config.yaml
n_layer: 26
d_model: 320
d_mlp: 1280
positions: "learned+rope"
bias: "all"
parallel_block: false
init: "trunc"
init_std_o: 0.0
weight_decay: 0.16
lr_head: 0.00506
decay_shape: "linear"
steps: 6865
MLP neurons of a small language model. Each row is named by its layer, matrix (up: input weights) and neuron, and shows model dimensions 96-287. Each number is 500 + 40 x the weight over its row's rms, rounded and kept within 0 to 999. Numbers have three digits each.
After each neuron's rows, "fires on" lists the tokens most often at its 100 highest values on Wikipedia text that the model never trained on.

L18.up1050:551554501446531486559486502529504514561529541545491520516404491517545462439496487552503553604486513526518520447443559486540586505549538482496549505454500482507490518512518524392507565529436408549450492566594473455508508517515491508498483461503518398579577441437553546464501583485491544522473420513510505493557485463446505407470526485466466474518525454541479507453495508518502571455500470553527517527485519550459515537470484456392479449507542471518427434567467554529490599534542557434524504441420460499534472484450529511489486498536485448495451480493459490545549501543543478543
fires on: "s", "les", "es", "ers", "ations", "ies"

L19.up608:500432556528558479494501523513575511485411467496559491493492491515507514517505478486497481488492528549545435543512487558481487527496493493430404492507516482536510581479473486440549538565566509534451539487494446456466479536471446466479508501485419501524490469447514522492499509455476466519390480430443603485502541535509494472524590488503427506503482505471555400535488541455518516421506493456516506452535506550478507492499488483474460505599488450542440524533556460505388445505460471577526470495482435531488531461507509501478537571520498530489544420501543526534549486443532529517
fires on: ",", " that", " of", " so", "ver", " said"

L10.up699:510514491519521465475429472484500531544495470505420526452500434483519441451534499532450509515499500506475515522463462488488506517474554444451515512521447503564426501464519441506498479453538500501441478515502492457454462446539490499504509469452466574554457432518466499525513460461485447500454481518482439534518564488478524541462554544413453554511597533482507506488527515451495486531561485436488462468406507496452528582475534530484460486526540545491487523527513578538383527428515572463565519471499490470478467466510562543503501500507564521514470415426461536476500564525501504498
fires on: "la", "le", "ly", "il", "out", "light"

L10.up461:510545488485574510491497512435462553501453518436471548497527433493534510456546526505486448551467532560463509452423579430504526385490498462524504493460485476457426530520506514449525491448500568489442488534591495467481551484574570501538469438475466517541505528469558543501464547492424422477448489516525478444470481486460541558496505474476499569488485402487451464521564469519475496541624470401555498444455554504492534494468561501521517440491521501487491499540455535537463586501508546501504447528454524603489478501543509472444550527548504430503467400499527504502491562464557522567
fires on: "s", "ant", "us", "la", "d", "le"

L19.up559:552481431480539530546535493491493482491502522504418496525491493519490458514468498453513486505512548495484485450536562478497505524565571503472465516522525524516592544506416499439487486428383486544464478540490488470526478461482555546472509548538537554449564531478464526517529533506494463484521520543490525462491556543512553525523551501451560476569525526448517484607442501462553480490500505445550404543529566501491555476540470518493471554491504475500487520478507456489507535492554506526577493554462417531449567530492499456473438508467456439579475476458488467507531470510559559488
fires on: " and"

L10.up748:504481531482505438506555465513532571524460524573586450478486407441479454523496437531471479507502481466547400505490492503539492547514505501523507472472519507493435493524548515517528448479543505498439507533515524506429468481412507499503493459468504505535532508477510455438499574541508533494497474572463573434548478547466498493436529527514340445513505458547503456505457497501543509528498547497468503506457497545455561622399512515478469414483574549559442521483525491499520531480603492452499475573527489448554519494518523554461538452551484576435583448435454527519542530440526516442
fires on: "w", "dge", "y", "h", "ough", "or"

L13.up997:544495499485564523594481473498474525502497489452519508487472518580516505502507461511592529583421460595597457484433513499561520452561549454501523460501559522439486504541472473476489459541456503470528492517535527487522552511447527491485539452479434513475511491429490537523476528447433409546476540518464558454512492499505497490444454448504494520530526452509517549514491563477496461513430451518619556538539528489502537506497485450429482430472495524467434465475474499475477612478460616475527479493446480563529531517433540513548531571552552506513493545464524435487478517458482500532
fires on: "s", "T", "es", "la"

L10.up1240:513442434456448395483436461434520473550480571522536491499497532506530527523499591533492524508538432580531496492522574551440489495527518480411528437489531411550563522486530541507474476469463493459533479489480460471543469425405521504402432462546462446472537489478519489482519493533530467512487547566499524440500516509445476548522488480506499546494520489566478472518513481523598523482524498471475506507417486534535482475491506538510557505475472520408479506492456465531515536495555463520472499553510514476615486514505508529483510502540413438442516515594607482503497451453561537503
fires on: "n", "t", "ot", "r", "al"

L18.up12:568500569503518501515464478510556487543444502609511453479453544491503453497537576439505536627531410516444502489472513453422520450499499503458484496582502480430542564502542501533513520434471600512494499491544445461428519490501569465536608527515515481498523561522568535518475464449499447455473531522495586496466508540476477506456473464514446547535530473493515447586520536536513440442462432476491544510419467471474546543536498530459482431525520532479442396507501489527437517466451547543534552488535447446517491430467510538520520571504430479510515475538510482561452524493573520492
fires on: "al", " \"", " So", ".", "re", "S"

L19.up269:533443573511494501524489528512502480583505495541527524539473509500508477555408515474566449484452451497498506401520478455435465572495466477478525475478501524451497484524477548426573439447442522497504452553506482477472567470503466496577474455539450535555525502485583500515549553505544538493481407471490465491542536469560454538494503453531496475520546459465459479491522569548509464464476485464573505555435384497417483520481510540443477477485537461527498532455496505472527544474530525493519483555519459561466479508515469440550439598543518521515493472514434531533476529493560475529
fires on: "s", "/", "ch", "-", " &", "–"

L13.up248:518591455419583453505501481496521477551478458397477533493470491487513499491470525448585495506524470489518441424492546496468509493499531496556496487448523472558529453536459490515546452417492506555539472516531489487531522499430510513487532536499534559425477430500487559444411619502513523472518498534553454530561593548537472512435540531470502474510546403444498466507509507535463475476462487479511433419476554449494591494492545487490555489464447500539471512493515483589431515490514464466497504530371412558490454514527506493547521567484523521494459504499533495494513521544478527518
fires on: "man", "r", "ull", "ence", "or", "ur"

L18.up1031:505489476487465537524477509543533478500530558508472512438491538545543533470461502401560530552454496556510495510484411449417529490507541493526475512574483469498510407527532498482587501500510554512515489548485533499489496532496568488449520403528531410485414446412463453458521479449475506517449452479571466472553529553512527515469587517560479521492508489518503493550499517565560493507580478496511542466574557523447511499464497496553488534541531538497479537549507468478490531515474513485525495495423522503540518474487475453453447502471427510460504477429442434597486534548423502528
fires on: " and", "th", " ", " to", " f"

L13.up1000:489489460530528545510490470574570472585540459458510525452412516554484511568467492479535538469518519510485430504464504514407499550516505470496448531507466571538527566525513523528539500445554472461515456554541464481493542516545497498580483528495417491489532489477568569422499514449542517501457455496583501537521509462571505431492451528462546563530499505497429499410481505463528507499515492452477356512434537486547471538461567428507550494498535484430461499572536495462420503454513508518524517565495535467524500449500563483516557587508484470551511410501488496461464476521500517511
fires on: "ing", "n", "p", "o", "on"

L18.up1130:544509572477518440584499461525450494493489514457521515478485476510511533512514480481527513504484522521529458541516489459487498506510489519496513533559439500487528549498453498501500491554474539558471496545492525467478530453434527509508541525478473534489522478409556522315497601427543509511536499535537614532521475536505402494489513487415422473516498503497411493589542513442503464479531472482519446520538469487464508500503510454490461501514488525497409482540564470491507441458513488485540511455515515476573633547557500503547557602510472496447485529513587507483545503481528473470
fires on: " |", "s", ",", " and", "."

L18.up576:522496472506567494509499473443482500495515512447516516479565552526495500597570574462513536466487486540567448462421473445523497564585496536463446518459465486499531556522499506480456439442465565530523486493566524478427491485448517415470476459505508414489471448559535481479565535513564514481421472490538545508482503462540476508487461479496462567538559483562494517568489528525448454477547467497519535550445519553489498586482490460499489462486491531576430481479532465598464482488558587486525462492504482549575522488403528516605463578524486464496523428489515521542587526547499509469
fires on: "s", "ran", "an", "ed", "ban", "n"

L10.up504:506478485486479467438438430513500469524525491508465521487496476534480482498497517505525513510470434487528423514443521474436493460525535427503470466533501498543480579563426451515555509411501499525426414480523545489528582457529531458494531467544505487544476473412527442454568444553467477520502481474422462434546530450441431470476518482465475493557519452454525512559573462515476542496540515501512447404473527511446533498447498567505509489533458520485495465566506537552460552495614513460590512521514533506511533562515569525539501529494452533439433498408477495608539576516479453513
fires on: "ry", ":", "us", "ly", "s", "d"

L11.up1224:450537516581558476468496466524504495504507440467511529494534458473549439445481478517452443449499509476510481444466479481505470422492470486536521450465481514522493535529517477532444516494524594503506502543550507457566524538472517494565507504472526531512518450530493460486535557494502541545538446507506524482571594465506516472424520571441458527525493436479547479514545477445530504569451521533502491416481417498493508545493520552489532421454509553477480453528503531513480543490528515485496532540507570467476447511505593500510515578548503566545468461449495521566488426477511519504
fires on: "w", "y", "–1", "vo", "s", "lo"

L10.up35:504476543507520512493516518508496463568493554529552510505460495543479569501439511451492514517574517490518391472483512479459496504527453470482456466490497489511532482423457542499580488510537517470460379471531499456543543493416479533381467481469415468527452444495475461520470494459533497513463527533538469516525461492484466534499534528480460502504604493568412531472513583510523558543485514523454506479494458513484529499456471461545558578486455523545443552436490510587450497516506474424444480474476496510520426446454631509529547457472476546487554484527552420504456420525560535587
fires on: "ur", "air", "un", " Royal", "em", "our"

L13.up336:556549470447584489489519478451531559546508513504497512437465457479528504475524525440486484505535455524426521476511491446503570433467545503506532485486495465482485484473556489539532472449553540510511499454561547520496509501515490520477509452495451494447440498449491482440438548484426472524526459582461509533504498546508465531452554476419463511493529477470536563449511482509475440534468475504501463553481501492518563521468580469516441461418572522492499509486454541557529569495561480468519499513512529535537538436552585463549551571491552531489506493475607470513531417529530549516
fires on: "ar", "point", "or", "D", "ade", "r"

L10.up940:549432421477530470525540448541470414495461509495514465500503484506509525597521486484499461575494523553500490495422604461472516514500570437491529538483472416469490536540520486463476379453446522496504455546466489484547463436424476525487421561529463519535444480526557475480478544510511434518476511581529458474581519475487479576474523484475550491508594480504504477466464549505519407564480485525481390454463545541525470507555502541483579440540509471552540549527490489502476545464495516482447523535511487467488513491460484554513516499523538473485502506509532490486510507487479560445
fires on: "t", "il", "ing", "put", "ed", "After"

L18.up1064:507483554535478477447477517496537465509502551503452576533459442495524496475589547447560538519571477551444509545506485528536539569582517495451529424438525487523497627587521541515486532500380438474435435509533466509429459509523428518519532479425540474531507467484486482493505482504417453524507455624503519483494486515431457486486556580498488513512493430515426419561477522478471484520497525444599537533453438510533498595463478429395466430527432503526487509531505527578459519525552550504463486517501451471530502453503459491464529525487536582444590451483423542522528501531543513497
fires on: "s", "4", "\n", "3", " ", " north"

L18.up819:442448491481507510507449484489500460511485486523522553461491548532564442493455465517455467504482548475478509391509524471503532502526497486494480533513480537451505548559450528535477468517522481454524439545499541500481470449452525525481508555494578509477405518460488496468516576484530517542527462543515448460475473457471502522528466472538510559548526439493520502552505460481484506497550487531528470482481514468539560524494484528517396477437525484462462536491455402470607581465488500443516487555486474526510511524422436470525437540509431523564463497408533431522523440540531533508
fires on: "ed", " or", "T", " not", " and", " T"

L18.up156:583449480506467522527487439441533489522425609533550507488493529489431504470448579496469529520468469498473551491525538537464506505506508449512518451502519416466540528527554513520546510488468519530506535514545507451507428509517520506397439410542523559482552566495522474502491541517490497577541531488513520388519483547449529555453512455546520524497483453482527538504458600480512465524499446428594524457543499485467518513514534534456591413441513496498512478487511446561502494447547502522503516524544476533476498512559511524506564481550490468541531508477518487517484538535503484557
fires on: "t", "n", "e", "ne", "ia", " \""

L10.up616:503473452450585449545576491457499542500503475536549538459470482519467454435559550512495503467534478458505455521447465430489613471517519487581473522509541476551482510501489458488576553553464527516450533541526503469526461443439550480467499518509499447465541490449522463446528541508488474479564496509502488477494492529458551489446541567484353503500530498454517570534451471553540462532536507480456531549500502519551595560457487479533578454484528534523503463432537513462550467430573508467475474605519524445494529525551533491571542540473508539471485516480466461450543530503511521448
fires on: "i", "ar", "han", "r", "S"

L11.up678:483531419509523464449481487502534477503453520501399554415477457508563520446623516531450532510491432449461480497553534517522503487502572454482507496520489519489496531520501518542481461458485473506491505501472452487532457494528559442525477439533482520529450536461547563439500496537481522486551539496526476533576525521459511477453471457390455488487561452547508411494501526524493485426528416484535479501445472507517580533513551494529477486480525493433473512536439529477395476497506505501576472490520490524434562527509535492566531565542497458522537438441556450590506578509502475473
fires on: "00", "30", "il", "ch", "le", "st"

L19.up731:576476469503498470548419528521523531452488517521497559482509496475492430393490448490473465545448466501460473514424569473511480513522508537539481573490589505502513526479429520534559553474490497536489468502505447455517536460441516575494551486594477495451543450494490524506543582502486563600489477507602494497510555444530531443466514534355472486505527500493451493468525511450504458467535547512534494450466531594525573491532477584424469445548510519541470495497521472440489460449495508514577490504486469485528534496568477529431447557528464496541524479440416472501549506530543527535
fires on: "-"

L13.up119:498490532556562477471444512498502398502446460483524496459547511554560537513527482554496464568455454518537429454531487461494498540463558454543521459422523490468547528572488497521464474495461506505463523578518468498538590476425477548535409540517461480529490523460514523475484543409493553524445446513518482446543459478532471496506551544454496486514597506545565496501497516417522405582563502440549508501484455541441485492460516466480534475597564430456485484529512464499528539463502470506559504547517524549516505481605509496481540536516480532463467496533496496525457492458493558435
fires on: "jo", " Jo", " Ho", "w", "ha"

L10.up188:558527550463509456531549523517515506509437504452428528476435546509481517417557566503523548528505468498468487515482456522493577485478534490510544479449452477514501575519481481535507518533435451486470444550491515481515459512533542571553499495490560436444506479436516496485535478558490453544529536487501455568550459555494514532463485515409503519448477350480461521524532483496508502517496528447568414493497574451463506526466435449510556508493507544474482469519486514527511597440572523466436475494462468576483502508463506489501548549490504516501463490489468469605477491447516563560
fires on: "s", "y", "lo", "ary", "\n"

L13.up271:462472483499532484607497437544505530512502486545505460481527484572478506513474523448411464547534492517507497495491490480450509478477441476550531471553499526447503443513437486490488453467439569535480512466547424483453513459520557440559493525462502509377471542518500556468508474529442483476463410523525510501457519541542498443548499450496513538544476499526474494510510473569459505472538434426491470552372541504525566457510500564544567430510534540419534456602507523511475479508527555539488488529496487501508500460506519454479539524491478448439446485517483534482469478477528547491
fires on: "th", " former", " also", "ro", "re", "."

L11.up1105:493472514419467513467457531489538453572473566499608458505495516498507466613453508533522463520532431447577373431546504445547451484506462526521551445450469555454515533445495453466525491452493507504486494488539529477472453432509520437549570511519444485618515530500480493526509514475510521510521530589502547468465472485498431584544529472502438474497601456465469504478476487516443519525487517476523472503447433558382470550465477495527488478505533480459454425500580445495433529473478532519504476506515459449524518464529549501479620487461511575507489524466543457515516525453522549515
fires on: "y", "w", "pen", "r", " take", "ur"

L11.up171:548558478468476514503534516548536448578447602516522496451518440456477535615556500543467492446569407480485445498439528519559505528491458433517486473457490462490535609500500472467538462532447494447437520464521517506433491469491494544509438489515480490509545479516490448439491508496562513508494511492589560468548526504473524533462549544511453507483539463575489467497479527555570478470471424533485490448494498518458517616448519531473476442492522550510514565493468492494495423414519480475590476523501496496493512513548487483552496519464488480496507544470542474474516572488446502572
fires on: "g", "e", "h", "r"

L10.up19:520518585495481539472404508537539464509511506550512497511487440490503427518536431461482496606469377529523457461505553400464483468451503526520457543532492540522506487486492507495554559472489488462512448533516507534520547467515501577497501505565503477509496462440612477516562533516493527505525488490531482505546494515528562443441490451446462460529437435493477594439508539493542492457510468493523442429549506490464558479466483472459460515533574492435475532468515555483427497486516460500528468503501515499507488475452478514461480571558483589402511486442445511458564542445509561459
fires on: ",", "-", "/"

L13.up679:562524449497488486532452487588536486521474497531545553531465539508520418521505474488517460466546504497455451496423476498515459536452537507456470483512535472466476575561500566416492421482464521531504458492518447466504504487495472534566470504567480557505480470501511556418494547500498511541450464565474475420490576487446529544477490582439496509528555418544483519462508441533562461523438532488498472490504501513533536450484537494479501443466464563534467515498532514546583549444534558520472470480439465425567512497535551451510542532487542570463497533474467432514454483533492529528
fires on: "mp", "la", "ver", "er", "il"

L10.up1042:496536463453494488536507471474482449556492474538434487542512451522479557436551519478564500427522504486547545443446454494490539564497559460507443482515480434497512535577499432478512458475461503524438534557477473489523508510524518406545479535497471508552511439523557533487514514499541498472528506544463507502585446504496482576471521572444573543475559441448526483536495509492517422504502478405488468483447548553554561587485504524535513399482508492538507424465449517525502472500538559567529479558484457568515527431521506442488557537479531468383459493432569467471558543546524474481
fires on: " San", "ent", "or", " President", " president"

L13.up221:514461541493470465524527471508457404467429520434442468479512484556537608598501526473557516505546466474437410406502514515478539524532516478539541474495480447532590530488475532437515490475520459510556461469458575489490484389476546428484526487499515518489536459446503451429469500434500478531492545499514551521510429435442491546445563511482414464521545511506562475489520522510520439493506522474483474451577532502510491488455423495556517466573491467469489510552509449462464533439446501469543443451506500556479516498562565555543533503521462478527501522511468459496496520483460535485
fires on: "i", "o", "te", "lu", "ev", "rect"

L19.up171:502448483432445484586421419537549476517464465533508550481521557538549487465523521463514523471522425555517511527501503439446437563541600588462515545424524486472539476573488511516506451418435515499463458510566554474460474474497511498480444459508383437513443407515476496539535571478540486473507477487537576479429491510459461476466464534484545499510513528519430551559515512481533522412486462477526504498460510446504467556471498575502495493515539517537505489495580508523477471498528496576542525489464404532547548501531528552423552515559455466498499469514458483494588481524613481467
fires on: " part", "ed", " as", " Mar", "an", "ent"

L19.up927:536478497460516487426529545535454401464491547543542556485440503405554542558595491513524492496545572467371465482494481506508479497529473461562522517455468476537529516455506441537532456560492559501528479502524517485526522445496528536556469492555471486557438503505443471467528539457580504573508452581448554503466529508567545507468554529494438499474520454591460457517501466489525519523501461571547548454472506537480542532459481489547430593440464532549433517489511497556477507448489511495502520562474475541508575470490506433508551495541547541463511484452513496457529556544434497476
fires on: " g", "sh", "e", " 0", "h"

L18.up436:461516437476498482508516466564477456502494546475520583516500525561479451486532429474539477434500566509535512441509563494501591542482524527474472494492476436496528502550451566514545440461526500470529565561473506462488510522525552509434438544529527508473473438504493489488459551570497419452452484573479538472507575534502504577490506515486538499559492461536471495591487561482471490524487469490556450470433567469491557468483515463520486435500498477519518464471439535527488473468503531531507483557524519591494487497505557527498500519513477515540573499463550524506499498431551553565
fires on: "ba", "ing", " Ba", "s", "ive", "ed"

L10.up742:582510477547499434447450449538452416489472497451541522533545469459496580534569514494585535522497534504480449468522579465497492532484492466452484498498487518571449521514551515519549423527487476494487477494515500524542555469444466524382463446557477517587508447506510499474431500511458522584490448486497495475486485448463509497475565470493448503496557510517556502497485570478527469466477485574534502456479510568457490477457478472488481490457476481472422575421480538541499567435559544502499414522446523388545512499562475503550543509491525536439492467503533445493566468455562488492
fires on: "e", "ne", "n", "ry", "es", "s"

L13.up977:523454507490517485419500450529520456515429525421455471541510472472463495465448552525639531526516450486545497441438521517473466519567563498544483495532515541502540467570490490557472506493373493465459495501532533512454467478476524459479613502573462497431398539512565545446480515453464473563511510511470597502508525523541444491437507555498535487529533495472400558495484532452488474484497508494511504461485417543500585509530524496509431502541517485498530471501538420474441511502569516501513528461428460536483562529487521456478444545479458494540589448500565437500487440457489494513
fires on: "al", "'", "l", "or", " |", " National"

L18.up953:534478494509524418540484498505504457536476468453458510506518571497541517513491514431504505588483491473480423473499596496466507547527518543428498498446549474502535504524527585547486463508500508550534409448510548485528522420358475541458472468487470511556445480489485510484465573465487481492445536539512431459554542446419477515458479497459518507542547501504481447544520464526476451499493486555497489485490473517506508492477460560456489432493501472536462452517434532563465567473539482447497445492420504514497516544482607526494463560595457590482422487567552495545502416444532498501
fires on: "s", "vol", "il", "it", "ut", "t"

L10.up292:573481473454546498544404484526522491508459518475518530475456472541511418431449547521455436524547493474418479487525518477450463480542568441521461455550596491532480470571519500531525479488493544498544521486574486460493527465534529530450469494519397503476532523492518528438516497444458518471517464487532453560527489527521482507499538457458418549495580557535499493527518556489501512452496473436456495504476511464445493488445480542450533458492523562491476455594469532500396593449489487491513497535514525412506472474462486522536451543535513433463535405497482447513562573512491465538
fires on: "le", " world", "er", "on", "il", "re"

L10.up119:475501572496481422453522507522523481534371561517506542432463496501494548508538555470467580520519519559503384519503522529518568519520460494481406510472467471559498517521465536557525524496485507477392448510517476509504508429409512529422445515532419422559476522403596472537519509456494500527488488520497524488527444504440495522416487575477496481468499531534432537571515474443597415484457496533502546501519534514503509526441467468502525487529545529566473513444435446530571530464566555529491481509476489460507516484534500524528488492494458564413518516582504528530558408476539514499
fires on: "ur", "un", "s", "n", "han", " an"

L19.up575:499526492557520488470501530568494453498489451473547516479466468553528515501470541466598445632478518404490434444462493455438461561482513481472531505492491438421488557492519542546528492478515497576506492494562526502525529497523500488528506492549537530443528534523557521450525522496499493476520517551526529470501554479491486473461492552370432436490512428510482432463533446471523446441520582482542494495440431558480539435543560591449459533524442520513476540469524512514539511492512456500502465462512472515565552544474598522520523492545494509561583484513483457526428425551537527522
fires on: " |", "er", "il", "el", "lic", "ber"

L13.up850:626487520519542515576414515533550469475476466503537589463448509503465479441471567516479534546501460474496413505450568476467483540538493468482429580528482576498579514478434531576606551489452513474481403529499501495456534462474454566584510523545489425435468501462478509502495568512566532481447496461528464515508551436546479478473533603437487565510501453503483507435461500497533469479496503542514501439514577533488477507511425522394441505492489548500517550494510514487523481473510516445526535493482482523436514520447450499485484493517491436476502497504474536527542442469521508518
fires on: "-", "/", "–"

L19.up349:522470572503474508505475491504445522542441493499560503474436461505524560512436533397515528574535504494475440499495512511477447512501456477528506520591468492544492538548407506487461517540534571492434443512584500478482546521515491491443565418509424528517457524496565444457517601442514406502507493466480552505481542485511557483478526507486439518489502476498503482556554488491547488500492467446459503479434425554375555475523462505531452527544556488520461508542536446490559505514519457515534490474548491595507551469485500469529476556510483627577529498551494499524499412458573527512
fires on: ",", "ough", "ver", " However", "lic", " and"

L11.up1185:482438466421522505546502507551491454473450533457490527383480474518487507467436522525512473545557546513540529513523490476454515465511481489480481477570454464504552522522462449430569486516540558458476515485524509483422495509491510492504561518483454513473447443501489452498445475506445458548437545461500574484548483521493520455471519486501426464493576490448429540564504552436479497447524532495547483547493535536478515507482469437522493506586513526522498509570543500476494495511580504494508544478509495464573474429536577516543592470527520570418473522533469483548516446420480450522
fires on: "y", "cc", "c", "st", "id"

L13.up458:501426467496529451530488490458481484558495554511499568506477452498463468510493517462499531559552467499498485468501535463473464600529566528474467406468494555407523548494498544558433497458498489451511469560555516480372498485488504471418462433479487542511542522495513503522494530515477437469422473506482570430517520477466477520521564462509490515524533548476347546455454523460503495463527492486470469491452513529524479543500493546484487481539552498435536461564532494464450506498476524556521474471538477579532530521538500500545568523509495477443480525485612476474542462492572493516
fires on: "'", "an", "re", "n", "ent", "r"

L18.up379:478457489431470509513459540508548463558485493406527502420487480519545462433475576448534514553495457518505456498521523511532554606516492495563401479567544428483499551546541540525549513500469510505458450507485386524475470472471492467472477470450516408506387495529572493568547550522475453468508520596544507435522479543499504507474536576480496487503541495521518535480479533463486443492502476422602578532462525507508596524476519424561494469492452548482464523478475458524522543482475503554543529548573527493540519389465517536474472495515526510490500481558455467484521465513575541502
fires on: "\n", "ur", "s", " P", " "

L11.up154:500535544436515510492459494530471485512481542546543465441459549569466508570518509490498477515461484556588508481495494400547531567476532540540505531542464480504452476483485564450552471491571494497465472478486469499527499469486592496470504526537479460505491532536547408477540486460502521501490586530457485408586484544519498495529482482540467506509480460444526538514425540484625493493581467439511514482550532517455469432496490475475485518510583479455422552544490436472506475507539496521509527509411518539553486508475501495525575564504439537397492518465438530565517431489583559502
fires on: ")", ",", " ", "and", "),", " and"

L21.up907:467490470532475550536437455503548470600449519475525529529504470535509470489475501441514523496526466538515444546557555481472483568414463544435404493514506571493495535528473553497582522458441456446451487488582531457429526462529505508461498494542500518511421534426498461488525499491525519504496463440481589517422602494545482494511532482524554549507459449550450507511503540527515452571521516461526488562477473584549539502523472452441480452504500461460457522506496447489388528521545531554528561553480518522476520532425564474499444587513507505508594399500511497495496514510547484507
fires on: ",", "n", " when", " time", "on", "hen"

L19.up1135:557509511498489507543502551553499450486497548521514523541483415557403506475510509442481559484522544524508531478511507476519488502495498426539492521504488508470520546482432481459481459535487560456514489533522506466514561494474545500466604545546505485546483464439465460494527479469516521407472480448471460470529557569537546460551466558505462491569472506471482453454546487533572502542536507398481501506443445488493530475439491483474492479516483534486510519510557497525548467561494584530546487477492472503451603447488485467451492515504507558485586446521466448547481430438582490559
fires on: ",", " (", " and", " bi", ".", " "

L19.up1149:471494478456582501517485491533476448477483512497463478523538438520448521512486527489470473447458466542523453487424539484516534510537473425528479535532482494544475547535553480443487517464547512530454394502521544516490559496456481463423505483490447549531413530510495491528491561451474487546487492514475493534550534418450539416465488541448536487569495440503498521521539465473529512566470504554513440446477496491591528479436477466448549430561480540537407470501550463445506481500565607503508514552583552480526577540543499531522547560491508528515525490461541498533436495535490494434
fires on: ",", "s", "m", ".", ":", "w"

L11.up912:470447514443503464529485448545525388502547487400469545441474515478493495526484587500506481513515451547517457417433558523459547524483480460500469444515565498446482514459577537486466454463504580455491492543582495451424487447412545456534505507585472531492483482529487417489467580547476460459512456534498605459517468528575499489551608457494472528500505519573462506555549517431548488509515493503430527578534535548448521449539473460519452524501598478460444520536483454545476528461556444552482503509529446513550472413493510470502547524520462505496531469505559496521541553549448562491
fires on: "ur", " wh", "equ", "p", "b", "av"

L10.up338:524451576546512456496518466529512485474569515573516553402498493449548430495548502529493521544493470546501470461531511455490544473492511457581545459540490468583438580538591506482459477448518543446383448496471448464497459505469468477470548425502478434448468535489480458476517464526453466487559458476523464511519524530480545525427554479492447548515541438492551450539610530480481455504591506501495557561494505547470504541455435544492486487488558570495530472459520531525488596439545516465515482461480490487494479567487547503498449468521437519528509495486468499535499493459539506496
fires on: "re", "ly", "y", "s", "11", "ce"

L19.up1073:501535527545506481454471506555464442463559538506497504437535511449519482528521449491531541523494527522494448488474491521490448492534559498506538424389405536592448529536541482438455478479547554474484539494459548515444497538479518461475568484534465453504515503459526502501503487502488497500526488536600541493508502475492500631457477531476420473578597515504530482478546511473527512487543482471541501564448464530431544502448511503468458529509560549508522410558568547495390563512502446486473496468490475505526484506491588515537491566503498454497539590589470510543565469440524487468
fires on: "ity", "te", "ly", "e", "y", "ne"

L18.up374:463495486475562537496480449494533464424492509568511540466454492491514482509498460482501526451460460569577442509487553494500482486533479480477464490464488516531484607524444531411495462431480466467506439471574535500489512431461447511386513536503427474525417454543578500492532466519463473540460465459476515449463579424455504467550467484479462500544486479522471517518562500471512465527546549487576470494431524545450485532496472513464500451492424455534495480548497486471477560520510570503537476494482509547514513522432493497545499551518456496553571464463487458500554518508453527480
fires on: ",", "s", " that"

L10.up440:491430474450487438602463461492519474544500475479533514514460474482485478518515544488464469460507431504496481490479545413477538468498528514442502526519521431521508556505543566516542543457580549510439541480514485476432544463453525470504446500522498529528469482527530475487549526556451441435464495563479499511506474547517446442517496464424473537480529558482413537572519499549564439526507424435465488529530593513555505515456447507522531496547507438544481487610478428513465526550559459540562490456492450465595563460503478478551518514503420474512469514548513479521573522430561553520
fires on: "av", "equ", "ab", " Trans", "il", " Ab"

L10.up824:505461502480553517545542483475447517620479520496528471494467439504452554505476544542497558567517506499507533532471499519501537443457524476585464492566537496564488571473470512434474488512530527470433503538526478479485510445506557446502519429568442492544463489508519473438517487391531573485559505548491465509583466452558486530503542543511407516502544485493570496486485485557525530542571516449514518474540430576505517526458539447511555418546534485539435483466488540485452458502550557473410420547473488430563482487559585473511566541489551507506489497499475432438526499521461490558
fires on: "han", "or", "y", "ham", "r"